{"n_layer": 17, "d_model": 384, "n_head": 12, "n_kv_head": 12, "head_dim": 32, "d_mlp": 1536, "vocab_size": 18391, "activation": "tanh_gelu", "norm": "layernorm", "norm_place": "pre", "norm_eps": 1e-05, "positions": "learned", "qk_norm": false, "attn_scale": 0.177, "bias": "qkv", "tie_embeddings": true, "parallel_block": true, "init": "normal", "init_std_qkv": 0.0196, "init_std_o": 0.00337, "init_std_up": 0.0196, "init_std_down": 0.00337, "optimizer": "muon_variant", "lr": 0.00507, "lr_mult_qkv": 0.5, "lr_mult_o": 2.0, "lr_mult_down": 2.0, "beta1": 0.93, "lr_head": 0.00595, "grad_clip": 2.0, "warmup_steps": 200, "schedule": "wsd", "decay_fraction": 0.674, "decay_shape": "linear", "final_lr_fraction": 0.0, "batch_tokens": 32768, "seq_len": 1024, "doc_mask": true, "train_tokens": 395200000, "steps": 12061, "dataset": "wikipedia_en"}
MLP neurons of a small language model. Each row is named by its layer, matrix (down: output weights) and neuron, and shows model dimensions 144-207. Each number is 128 + 32 x the weight over its row's rms, rounded and kept within 0 to 255.
A block is one neuron, or neurons of one layer that tend to fire together. After each block is what it responds to, as a language model described it from the Wikipedia text at the highest values.

L13.down658 [138 136 142 168 127 135 108 140 112 132 143 202 151 169 140 123  87 116 121 182 118 166 115 119 137  82 126  92 164 104  76  72 119 177 103 163 103 107 127 107 163  91 118 120 177 116 137 125 161 129 121 152 110  90 138 141 191 139 158 126 122 105 108 115]
Description: Prenominal modifiers and determiners. Tokens inside a noun phrase before its head: adjective endings (gorgeous, brave, nice), the, early/late before decades, and decimal points in statistics.

L12.down121 [120 125 125 100 115 109 131 110  97 157 164 187 165 118 134 112 121  93 119 141 132 134  98 167 113 113 134 147 134 120 133 139 111 151  50  79 161  60 112 176 115 143  56 165 142 135 124  98 199 139 123 162  59 115 121  72  75 182 113 174 123 187 131 123]
L12.down144 [119 196 106 142 117  92 162 162 159 142 116 164 118 159 144 111 183 136 125  91 133 157 165 178 128 115  97 130 121 154  92 106 209 146 158 151 130 146 111 121  85 156  86 208 107 183 114 123 158 165 124 153 114 118 107 117  64 181 123  72 125 173 117 101]
L12.down374 [117 101 179 137 127 137 111 160 173 105  81 212 129 142 148 125 131 103 137  85 163 155 142  78 124 105 186  81 140  75  68 116  72  43 134  66 113  81 145 132 113 147 156 196 202 144 189 122 135 121 115 131 161 112  89 152  70 121 118 140 112 168  94 162]
L12.down448 [170 122 117 104  65 150 105 137 176  81  88 121 141 140 141 162 146 115 142 156 112 140  67 145  58 139 182 144 139 104 156 136 107 179 152 110 122 102 119 138 179 164 100  58 138 142 117  98 167 133 108  64  68 131 173  78 150 152 181 104 139 157 124 124]
L12.down541 [168  90 124 162  73 186 190 107 170 113 131 118 122  72 123 122 138 162  78  97 135 166 147 103 207 123 138 164 127 130  90  97 154 157 132 166 121 152 198 153  99 132 152 178 139 104 142 166 203 144  42 180 155 129  96 104 157 127 142 157 139 171  93 152]
L12.down660 [112 212 139 131 155 161 130  95 143 159  99 157 118 181 118  78 103 197 151  96 144 147  91 102 154 185 124 104 124 204 162 141 150  96 137 142 101 149 103 100 147 221 171 139 109  82  90  98 203  73 108 174 126 132 127 116  86 166 104 104 141 131 124  85]
L12.down930 [122 166 153  84 120 131 103 153 159 112  95 138 178 139 155  93 111 129 194 136 124 164 105 169 170 112 121 164 141 101 137  76 108 152 103  99 134 141 127 158 205 133  89 103  92 134  94 103 156  94 109 122 130  89  96  91  82 190  77  99 174 165 145  92]
L12.down1135 [ 86 153 116 121 126  71 126 183 117 141 111 101 172 129 120 130  79  58 163 154 151 121 130 155  70  76 160 122 115 157  74 157 142 162 102 131 153 164 135 163 174 199 157 137 122 103  69 140 138 166 129  76 151  67 169 129 118 136 139 105 129 118 147 139]
Description: City–region comma. Commas right after a city name, before its state or country, e.g. Toledo, Ohio; Santiago, Chile; Oakland, California; also location words like "southern".

L13.down809 [129 132 134 138 122  67 104  81 130 109 146 121 148 187 147 128 157 186 133 171  67  96 149 172 134 101 124  70 109 173 133  98 120 136 128 128  83 116 124  87  75 125 141 127 128  68  95  77 125  86 173 155 119 151 139 161 173 154 156 149 107 168 176 214]
Description: List-item separators. Commas and "and" between items in a series or coordination, such as symptoms, sports or fields, e.g. "vomiting, blushing", "skeptic and critic".

L13.down255 [ 86  58 110 125  78 172 113 155 126 110 150 125 139 115 139 140  89 170 160 112  98 165 106 116  64 123 103 106 149  80 147 140  82 122 134 112 135 103  85 111 149  53 161 111  80  66 109 114 106 178 115 164 115  89 144 147 112 150 102 138 116 117 127 103]
Description: Token "in" / "In". The word "in" as a preposition or as a word-start piece (in-ring, infer, injections, Institutions), often sentence-initial "In" or before years and events.

L11.down108 [102 121 156 170 123 106 185 150 139 177 113 156 131  39  82 221  76 141 102 138 177 166 148 146 109  96  91 181 148 159 119 108 153  94 119 143  93 158 154 138  60 125 121 102 140 111 154 154 137 124 197 123  90 100 136 139 159  90 145 151 147 152 156 118]
L11.down120 [137 140 191 142 126 112 125 111 152 157 118 145 179 121 145 109 109 113 179  84 113 148  82 139 112 116 111 143 131 186  86 202 109 107 145 133 138 204 151  97 118 140 116 101 114 135 133 148 110  97 135 185  88 117 191 116 142 112 153 118  75 135 167 139]
L11.down134 [141 126 122  99 229 130 122 114 130 138  61 162 104 126 152 112  88  33 108 142 163 176 122 144 167 102 148 127 156  86  89  88 119 102 181 122 189  78  85 164 120 139 142  67 150 108 146 118 131 157 128  95 156 134 149 121 156 153 127 146  99 196 165 104]
L11.down552 [125 110 120 120 112 121 137  99  97 125 165 129 181 145 116 148  96 154  93 179 201 154 169 165 140  80 131  64 157 113  88 171 138 175  98 130 166 102  53  54 117 176 180 150  92  99 161 173 177 194  70  95 119 142 181 161 184 112  83  53  79 139 107 136]
L11.down1076 [156  94 112 119 151 113 127  83 144 133 165 114 157 102 164 130  95 133  76 154 117 124  93 102 155 198 123 185 118 157 122 133 106 161 121 145 103 152 138  80 114 115 147 136 158 150 123 154  78 155 118  96 129  67  94  96  76 115 119 165 199 110  90 182]
L11.down1284 [131 191 163 109 134 201  90  67 138 113 120 151 141 137 147  86 140 147  87  76 177 154  77 113 142 111  99  91  72  60  71 139 171  92 161 117 111 119  95 101  84 152 171 104 131 155 134 140 124 144  82  85  73 105 141  92 161 185 170 137  70 183 137  88]
L11.down1354 [ 65 144 213 177 173 122 159 114 100 159 105 110 115 111  90 136  85 189 163  63 116  86 119 177 112  54 173 133 155 124 114 104 150 178  88  72 116 147 151  93  73 144 122 108 194 132 162 134  75 111 120 130 158 136 128 132 108 176 130  81  72  97 148 151]
L11.down1403 [119 122 177 128 104  88  97 104 121 129  92 106 103 119 124 139  65  95 115 150 128 158 138 162 134  94 150 138 132  78 126  99 127  87  80 150  97  75 118 102  86  97 157 144 183 124  92 116 145  95 141  97 163 137 156 118 155 140 155 129 179 104 157 120]
Description: Attributive adjectives after determiners. Adjectives or their final word piece right after a/an/the, modifying a coming noun, e.g. an important part, a significant decrease, comedic.

L12.down141 [110 106 202 151 145  74 155 119 158 121 168 131 155 178 160 145 150 118 109 118  90 154 151  74 182 165 151  94  93 119 158 154 102 118 127 152 122 189 124 158 148 142 152 129 160 145 106 160 104  86 100 137 181 163 133 141 135 124 100 126 180 127  95 156]
L12.down279 [ 41 126 113 140 127 133 183 106 193 123 155 127 112 109 155  94 111 161 135 120 115 157 100  84 138 165 122  69 139 117 129 104 150 117 155 121 119 136 181  83 102 155 154  72 225 139  94  94 101 146 144 129  84 131 209 138  84 134 136 105 127 156  97 199]
L12.down536 [ 87  79 145 124 134 151 152 168  95 135 191 137 105 141 115 139 149  91 154 145 151  41 161 155 108 110  99  83 127 137 141 158 129 152 174 151 161 114 101 106 153 102 122 119 165 180 102 118 120 165 135  74  97  96 120 152 163 125  88 180 150 112 130 151]
L12.down905 [ 79 141 114 123 114 115  77 111  61 116 172 116 126  72 153 103 124 120 119  97 109 118  94 106 131 184 114 133 181 107 162 170 115 137 134 158  89 174 121 116 114 168 150  95 151 164 117  99 131  91 141 104 132  72 138 136 105 118  77 123 154 121 108 122]
L12.down949 [134 105 137 131 137 106 168 171 177 120 136 139 133 101 155 170  94 149 111 106 112  55 131 168 134  21 183 139 130  80 116 112 116 117 109 177  80 127  79 159 131 128 148 125 129 179 171 172  82 117 147 122 135 119 161 113 210 122 126  96  72 116 146 137]
L12.down1065 [135 127  91 131 167  87 126 205 130 112  92 157 122  71 131 128  99 155 131 126 154 154  83 119 100  91 140 109 105  83 127  51 164 120 195 142 109 169 142 121  75 120 170 127 166 191  98 116  65 141 160 121 107  86 150  82 126 160  95 179 127 163 137 118]
L12.down1462 [138 170 184 153 166 115 125 135 128 114 140 139 103 150 145 152 108 183 183 112 158 113  98 138 141 129 152  93 119 130 147 110 130 147 123  51 166  84  75 186 166 137 170  85 104 192 182 142 101 112 162 120 103 146 130 152 157 121 140 107 171 189 106 139]
L12.down1509 [ 85 112 154 141 137 118 154  66  75  92 167 179 108 152 121 142 180 111 139 108 145 123 132  97 115 107 103  80 143 131 146 110  92 113  91  88 130 113 117 102 118 100 166 150 177 116 126 118 149 189 112  97 115 104 109 135  97 203 124 134 166 137 175 169]
Description: Pre-infinitive verb slot. Words that directly precede a bare verb, mostly infinitival to, also modals and not, as in "the first satellite to be", "would provide", "did not believe".

L11.down29 [128  61  97 129 131  89 168 134  95 164 148 147 125  84 113 142 129 152 152 143 132 149 135 166 122 139 187 111 172 199 143 110 127 139 128 129 147 141  75 132 192 158 157 148 179 184 154 134 134 120 133 141  97 160 160  93 182 123 135 116  92 111  91 143]
L11.down355 [106 160 140 137  84 116 138 153 115 129  92 122 167  96 143  99  99  87 162 135  65 125 131 126 114  88 131 146 120 202 145 147 146 128 119 133 125 163  78 150 127 209 121 106  85 126 102 135  93 152 168 153 143 150  69 178  66 101 153 142 145 114  95 105]
L11.down563 [141 151 100 104 109  89 164 145 168 143 109 137 119 125 138  82 152 157 139 146 112 165 113 100 175  85 135 142 203 137 118 126 133 124 149 106 159 137  86 128 125 126 192 141 123 106 136 140 125  95 173 107 168 134  76 196 126  72  74 124 154 120  82 173]
L11.down641 [112 137 193 181 173 144 154 157 163 152 120 159 137  91 150 156 162 109 119 152 123 150 168 152  86 114 121 156 114  57 164 125 144 112  54 145  87 134 142 113 133 153  94 196 142 106  79 135 105 109 143 168 153 150 192 160 104 131 137 142 111 132 101 133]
L11.down778 [ 85  98 167 111 143 215 140 129 162 106  94 134 128 115 144 113 172 146 156 113 152 116 117 143 130 138 162 110 120 172 126 177 169  88 141 165  84 124 131 198 186 109  94 110 143 136 113 171 139 154 109 168  81 105 149 110 170 138 106 100 126 132 118 143]
L11.down863 [134 102 186 107 179 170 148 165 132 160 167 122 123 101 110 126 121 121 136 148 143 120 138 144 182 110 108 105 149 123  91 142  95 125 106 143 138 161  95 167 131 128  93 180 146  94 117 157 147 102 143 158 134 143 118 138  89 152 126 181 159 113 131  70]
L11.down1467 [124 164 115 154 169 132 109 110  72 140 148 122 121  84 116 103  60 188 170  75 108 100 106 108 196 138 154 154  92  52 124 166 131 123 117 152 106 121 157 116 180 133 110 141  77 167 139 129 150 136  73  92  92 143 110  68 175 100 159 105  83 163  85 115]
L11.down1505 [ 77  89 114 104 173  49 138  90 182 145 163 126  86 145 146 132 100 194  75 114 155 150 149 145 152 137 118 182 154 130 164 101 150 121 155 138 152 140 141 134 123 189 142  73 124 169 214 115 130  50 157  93  56 193 192 186  54  90 166 142 145 112 122 152]
Description: URL dots, prepositions. Mainly the period after www or a subdomain in infobox website URLs (www.reus.cat) and decimal points in coordinates; weaker on mid-sentence in, more, most.

L12.down64 [104 125 173 120  99 158 176 110 124 135 100  86 146 123  93 141  98  80  89 134 132 101 129 147 117 121 164 112 136 118 114  73 114 110  85 151 122 102  78 160 154 133 158 160 125 133 123 136  75 159  97 126 188  87 181 135  76 104 142 114  99 131 118 110]
L12.down147 [145 146 190 120 143 170  66 103 168 113 149 165 126 166 126 136 137  84  70  91 144 127  59  99 174  70 131  81 171 120 143 103 119 201 151 148  44 114 127 104 104 134 188 105 143 104 151 155 126 110 162 140 165 140 140 135 137 106 122 137  80 123 151  94]
L12.down485 [ 81 136  96  87  83  59 101 204 112 104 115 119 109 167 108 187 156 101 144  63 108  95 116 166 144 120  94 212 146  91  66 112 115  75 150  97 158 119 123 117 134 102 160 121 113 135 124 151 147 126 120 186  47  97 163 150 122 168 150 144 145  74 141 119]
L12.down782 [112 133  98 123 119  96 167 160 126 154 178 105  88 163 159 139 100 151 145  91 119 136 168 120 133 133 114  97 198 138 129 134 137 123 105 133 145 121 130 112 105  89 165 151 189 123 133 110 176  93 130 136 143 143 122 112 106 135  96 105 164 164 142 124]
L12.down858 [136 116  82  65 111 143 124 179 147 138 159 142 157 108 122 165 182 161  80  89 111 148  71 150 152 166  61 138 103 174  68 122 107 156 104 182 133 135 154 163 165 146 157 131 105 152 139  64 124 171 187  96  89 128 152 137 113 125 147 110 123 117 195 157]
L12.down894 [135 134 166  99 182 133  77  97 105 184  70  76 133 153 144 141 109 105 130  94 121 142  63 101 164 126 133 104 146 115 104  93  93 138 190 130  98  86 103  85 119 144 160  82 110  88 162 140 115 186 124  78 147  89  99 130 166 108 118 160 111 134 161 116]
L12.down1086 [200  81 116 118  47 106  82 134 101 153 129 144 134 145  84 151 166 113 133 155 118 121 130 192 194 144 162  65 147 158 165 140 113 110 142 127 142 150 137 165 184  92 139 157 158 162 115 131 179  98 183 149 132 160 126 145 135  87  91 144 128 167 157 136]
L12.down1520 [161 153 121  82 133 224 120  84 131 125 154 233 137 140 152  97 123 158  97  83 142  90 133 138  90 122 148 103 127 164 124 137 119 107 127 101  47 107 111 122  62 119 118  52 111 122 127  99  99 125  72  79 111 102 105  88 152 114 170 144  87 124 141 129]
Description: Noun-phrase modifier positions. Tokens inside a noun phrase after an article, before the head noun: year digits (a 1989 American film, the 1560s), adjectives (significant, robust), place-name parts (San Francisco).

L13.down319 [138 130 122 130 107 153  92 122 107 186  64 151 140  88 123 156 139 119  96 170  84 102 138 156 122 124 150 118 206 113 134 146 143 104 132  99 101 204  97 124  96 148 134 112 110  79 113  75 163  98 102 139 117 140 108 149 112 104 178  64 114  84 114 124]
Description: Mid-date token before year. Fires inside full dates just before the year: the comma in "April 3, 2017" or the month in "10 December 1825", in bios and tables.

L12.down100 [147 120 136  58 116 136  52 177 163 147 186 112 163  92 138 168 138 122 166 124 128 159 142 147 145 139 130 133 160 128 128 106 137  70 152 165 113 178 113 103  87 133 150  68  96 118 142 134 130 140 129 131 116 118  85  92 102 122 187 149 148 106 157 138]
L12.down222 [128 128 153 122 131 137 149 103 137 105  88 145  97 122 172  93  67  74  60 151 134 133 145 142 120 132 151 123 105 144 162 139  77 159 140 124 146 104 134 147  74  72 135 140  98 164 105 121 188 157 127 163 128 154 125 101 103 141  89 178 110 129 152 150]
L12.down381 [128 179 107  79 127 150  82  94  92 112 157  88 159 113 122 167 141 117 153 138 125 138 143 169 120  88  86  86 123 143 101 164  98  78  86 183  63 133 117 150 124 160 115 145 153 118 195 133 113 137 110 155 105 181 144 189 114 142 122 109  71 124 129 139]
L12.down902 [ 92 131 122 170 171  98 141  53  90 199 187 157 151 226 108 157 115 107 198 111 102 156  90 130 143 142 114 137 101 116 115 142 116 113 137  76 103  73  81 138 133 163 182 129 134  47 127 114 126 132 172 144 113  80 145 106 126 111 137 107 146  97 121 185]
L12.down919 [104 137 130  95 133 115 118 157 164 115 109 110 106 114 147 151 122 132 104 119 165 104 168 106 150 106 149  92 178  95 205 178 143 120  55 111  72  99 180 117 107 136  93 144 121 117 139 123 193 103 150 119 121 134 161 153  98 169 159 122 106 127 114 136]
L12.down1035 [ 89 137 118 102 123 111 115 135 130 144 118  89 204 124 138 187  51  97 135 136  99 117 195 157 110 121  97 166 174 109 171 147 154 133  90 129 126 197 163 156 135 136 146 122 121  73  70 173 180 150 114 142 121 134 137 173 131 124  97 179 125 209 155 123]
L12.down1177 [102 174 138 148 130 139  85 150  80 176 185 100 149  62 150 101  94 126 137 198  96 127  96  56 202 141 138 135 122 156 111 118 164  69 155 128 105 122  91  96 140 147 110  90  86 106 134 172 180  74  38  96 105  92 120 176 186  78 193 156 101 143  86 123]
L12.down1424 [135 117  78 160 104 129 140 122 105 170  96 118 142 125 166 149 137 167 124 131 123 178 123 127 213 133 123 104 138  18 116 147 147 129 170  64 127 148 137 125 126 132 156 119  81 126 145 156 141  97 150 121 139  83 169 128 131 161 201 137  82 175 166 156]
Description: Clause-opening prepositions. Prepositions that open a new adverbial phrase after a period, comma or "and", such as In, after, for, or complete as a result of / because of.

L11.down5 [112  83 159 150 140 113 124  83 152  75  92 151  72 128 121 149  34  70 132 140 173 133 117 138 158 125 204 133  96  43 130 106 139 153  81 157 147 107  92  83 103  53 175 173 138 112 112 166  72 131 127 122 154 168 120 130 101 128 120 152 119 108  98 151]
L11.down164 [107 126  69 131 137 114 135  81 186 165 107 114 106 186 140 117 130  99 163 120 105 174 181 130 161 122 124 103 122 176 173 132  97 118  65 154 100 157 115  79 150  73 153  58  57 186 113 105  86 139 145 127 220 141 186 120 121 127 124 140 137  78 155 134]
L11.down282 [ 83 146 138 199 160 117 182  76 113 147 143 115  93 115 143 105 106 150  86 107 136 174  88 168  95  84 201 106  97 159 169 102  53  98  77  94 109 142 154  91  62  94 191  96  91  93 159 164 117 108  58 130 133 100 136 122 163 126  82 153 136 115 122 122]
L11.down319 [141 118 165 189 155 107 149 179 110 149  75 122 144 174 117 155 109 151 125 139 113 140 141 141 149 146  88 140  77  99 173  87  97 156  81  95 151  78 129  97 122  90 132  90  84 177  86 195 154 158  97  95 121 147 130 148 121  84 116 133 128 106 142 139]
L11.down737 [129  90 162 129 107 155 149 132 139 140 134 207 118  76  97  87 149  98 112 164  94 129  68 125  74 123 158 101 137 128 139 125 108 115 127 133 103  94 123 158 139 130  58 140  91 136 143 104  93 131 129 163 164 104 131 185 194 165 125  89 152 161 123 104]
L11.down815 [146 137 108 199 146 100 160 104 105 142 139 162 183 117 151  52 152 160 175 146 105 121 163 163 111 169 144 148 140 154 165 119 205 155  92 160  82  57 118 183 125 132  84 108 110 112 153 109  82 115  82 103 128 133  90 127 205 139 119 103 157 122 155 148]
L11.down980 [ 97 104 124 100  69 118 143 176  80 167 144 147 146 134 125 141 105 176 118 151 125  75 139 190 132  78 124  39 162  73 138  90 135 117 160 116 191 153 151 179 165  60 128 116 105 166 117 110 121 124 105 163 119 133 143 114 132 159 150 156 110 107 100 182]
L11.down1358 [134 154 131 113 175 130 144  87  66 146 140 140 140  58 106 108 128 225 107 169  76 110 137 122 116 140  80 103 118 165 156 133 134 119 137 159 116 121 102  77  81 159 144 141  95  86 158 173 134 131 142 199 150 100 153 173 119 112 132 131  95 133 105 125]
Description: Coordinating connectors in lists. Conjunctions and separators joining items in a list or pair, such as and, or, a comma, or a slash (writer/producer, chair and judge).

L11.down19 [139 138 103 148 110 153 101 111 132 129 146 125 118 121 104 109 138  76 130 138 108  87 129 105 129 138 127 138 145 134 130 111 133 118 156 134 150 105 105 137 109 153 201 135  88 101 110 100  82 140 157 100 126 188  65 121 101 153 183 129 134 173 140 104]
L11.down85 [162 103 101 156 162 109  83 101 170  98 101 156  96 126 154  95 124 123  66 104 175 145  82 122 114 116 121 195 180 144 158  90  83 166 137 138 104  68 145 123 115 203 113 160 152 178 183 112  81 147 108 148 100 122  84 135 127 146  80  92  73 163 135 110]
L11.down836 [ 89 179 160 146 122  90 162 121 124 180  94 133  91 165 139 144 137 104 116 102 184 149 123 178 161 101 162  67 177 142 105 121  83 170 208 152  98 147 131  96 137 172 167 130 173 102 173 146 179 126  96 175 143 101 126 162 125 140 182  76 115 128 109  99]
L11.down898 [130  68 125 106 115 117 171 166 124 144 109 172 147  71 158 182 113 105 138 139  64 166 101 119 136 124  74 150 152 175 114 114 187  70 105 182  71 142 161 125 119 142 112  72 104 168 147 130 121 103 142 133  90 146 180  41 152 155 116 165 157 155 124 109]
L11.down907 [156 114  97 168 122 106 102 146 100 199 137 147  86 147 193 142 135 100 165 114 119 176  84 160 161  86 108 121 127 142 144 121 149 129 123 147 133  64 123 194 119  85 115  84 146 125  82 114 197 125  64  41 126 116 140  98 107 111  71 138 105 222 147 156]
L11.down1108 [119 133 141  72 127 128  89 142 147 107 101  92 152 144 162 114  98 178 120 115 153 155 120 106 126 103 119 174 160  96 171 133  98 107 102 152 152  74 166 133 170 104 154  99 128 104 138 142  91 108  87 115 149  82 113 132 134 120 241 169 136 136 119 145]
L11.down1240 [ 81 159 119 133 197 104 120 135 160 165  81 146 133 156 124 118 172  76 100 121 173 136 115 138 173 134 110 136 137 136 136 137  74 123 112  93 200 112 113 138 100 113 135 131 116 176  86 119 108 126 138 113 166 112 134  78 155 152 132 111 143 113 116  88]
L11.down1460 [152 119 138 126 159 158 171 161 114 133  98 186 117 131 170 161 196 113 196  76 133 125 128 149 136 143 113  77 177 180 145 134 148  96  63 113 128 113  63 122 110 140 122 112  73 138  95 101  92 157 154 123  90 110 167  91 145  98  99 131 128 153 118 159]
Description: Comma after city names. Mainly the comma after a city or town name, before its state or country (Oakland, California; Washington, DC); weaker on mid-word pieces of proper names (Chak-rab-orty).

L12.down113 [ 94 115  85 111 109 155 103 161 119 138 117 102  93  86 157 157  84 149 105 188 106 138  64  87 110 155  82 121  92 139 156 112 169  82  98 122 145  86 122 119 103  77 108 100 123 175 130 114  88 180 128 103 104 135 168 118 140  77 140 141 144 165 149 116]
L12.down251 [108 159 177 161 157  82  77  88 154 113 126 119  98 182  63 152  78 171 129  95 181 111 107 136 127 126 140 144  91  81 160 151 134 144 140 139  99 112 155 142 138 132 126 153 123 128 114 133  79 143 123 124 102 136 111 114 147 140 100 115 133 123 139  97]
L12.down308 [130 108 133 181 159 111 118 105 125  96  99 145 119 196 173 139  96  96 163 126 126 131 108 172 134 136 155 132 139  90 189 105 109 149 100 126 122 142 110 150 131  83 148 118 110 115 119 116  91  92 119  99 144 154 175 121 111 173 155 142 151 137 107 112]
L12.down439 [126 127 126  66 111 164 135  37 180 136 164 126  92 177  92 126 124  65 111  84  70 130  77 157 171 128  98 153 142 176 120 197  93 152 168 131 117 119 141 117 131 116 150 138 180 141 155  53 101 104 103 117 149 124 120 163 122 131 111 186 101 158  53 192]
L12.down544 [134 101 164 155  91 139 150 163 128 206 107 176 131 164 117  89  64 137 121 112 146 131 151 136 105 104  98 185 180 153 193 233 130 109 127  92 124 180 105 142 196 118 170 136 145 100 163 152 106  81 100 104 142 145 154 166 152  76 138 137 118 142 161 152]
L12.down691 [112 127 115 165  92 157 112 205  87 123 107 179 117 135 147 112 112 142  97 108 103  64 127 105 135  82 127 131 152 107 110 125 156  96 158 132 107 104 153 141  74  44 123 130 139 140  96 162  68 189  91 176 119  87 103 166 119 165 154 114 157  95 110 161]
L12.down844 [120 112 146 101  86 117 142 169 154 146 118 100  81 157  93  51 194 124 115 122 153 134  56  96 126 119 177 140 133 105 136 158  87 181 163 156 140 137 108 118 122 165 169  76  74  65 139  78 132 138 106 126  85 105  97 197 112 103 106 208 108 117 113 160]
L12.down1262 [118 106 168 104 115 196 179 122 161  65 123 153 120 189 129 104 131  94 148 154  47 137 163 153 174 101  98 120 164 122 146 134 115 166 121 114 150 146 184 108 137  84 115 151 129 102  72  93 125 129 147 133 141 143 134 148 122 106 132 156 114 100 135  88]
Description: Numeric internal separators. Separator tokens inside numbers, mostly decimal points, plus time colons, coordinate primes and year-prefix pieces, as in 46.5, 3:00, 1562.

L11.down88 [138 107 147 142 112 137 122 148 110  77 156 153  70 104 110 101 145 110 150  81  62  79 181 176 109 171  86 146  99 100 155 111  87 163 114 186 134 127 120 155 126 123 167 131 126 138 166 148 121 138 124 108 140 168 127 144 142 128 139 144 150 128  88  62]
L11.down101 [157  96  91  78 161 158 100  79 166  99  94  65 152 115 160  95 109 147  81  86 115 112  66 171 177 109 160 131 141 114 111 149 118 137  45  84 122 122 166  93  90 130 131 200 122 123 102 193 167  68 130 171 150 154 113 109 140 119 144 134 125 126  88 146]
L11.down117 [ 76 123 191 147 152 174  76  78  91 127 117 174 130 120  99 139  93 122 139 152 107 143 126 163  95  84 130  62 189 108 132 169 121  98 158 123 153 128 105 146 134 143 129 100 125  68 125 122  99  88 199 141 161 170  76 201 166 159 109 138 117  77 119 166]
L11.down560 [148 147 139  99  85 190 117  89 184 105 106 158 130 129 147 152 116 107 124  76 239 111  56 115 109 121 135 163 106 125 150 111  96 130 151 139 142 128 163 118 161 116 145 130 110  70 136 105 121 131 172 112 177 130 122 128 184 137  82 167 100 129 111 159]
L11.down574 [ 96  67 167 120 132 122 122 106 157  96 162 148 109 102 104 131 125 114 128 117  96  71 155 173 101 101 108 115 149 119 145 170 105 151 166 187 129 115 145 147 112  76 136 186 129 117 134 144 151 164  77  92 149 132 131  80 118 128  81 150 131 124 123 127]
L11.down670 [100 144  92 131 118 121 166 153 161 152 153 172 113 195 152 198 150 129 145 159 148 112 170 162 104 130 153  76 139  93 165  65 129 151 134 183  58  98 161 116  86 132 111 137  99 107 158  80 108 150 134 145 143  99 107 158  63 109 226 135 151 143 113 120]
L11.down1213 [171 129 110 130 138 141 168 135 114 165  77 109 165 149 165 119 114 145  92  80 149 173 186 130  83 169 186  78 104 136  88 125 105 168 177 131 105 136 139 132 118 100  84 164 147 139  96 150  84 116 183 149 158  96 180  83 127 233 135 172 118 122 106 186]
L11.down1476 [125 162  55 149 119 181 168  96 175 205 111 172 178  96 192 145 119 131 194  91 144 212 117 147 143 120 105 181 104 139 165 106 104 161 188 151 160 120 102 150 142 124 136 117  81 202 141 158 164  43  84  88  94 192 114 151 135 138 159 104 150 183 106  80]
Description: Separator after a number. The punctuation or month name right after a number, chiefly in dates, scores, decimals and tables: "May 15, 2021", "6–7", "10.2", "27 December".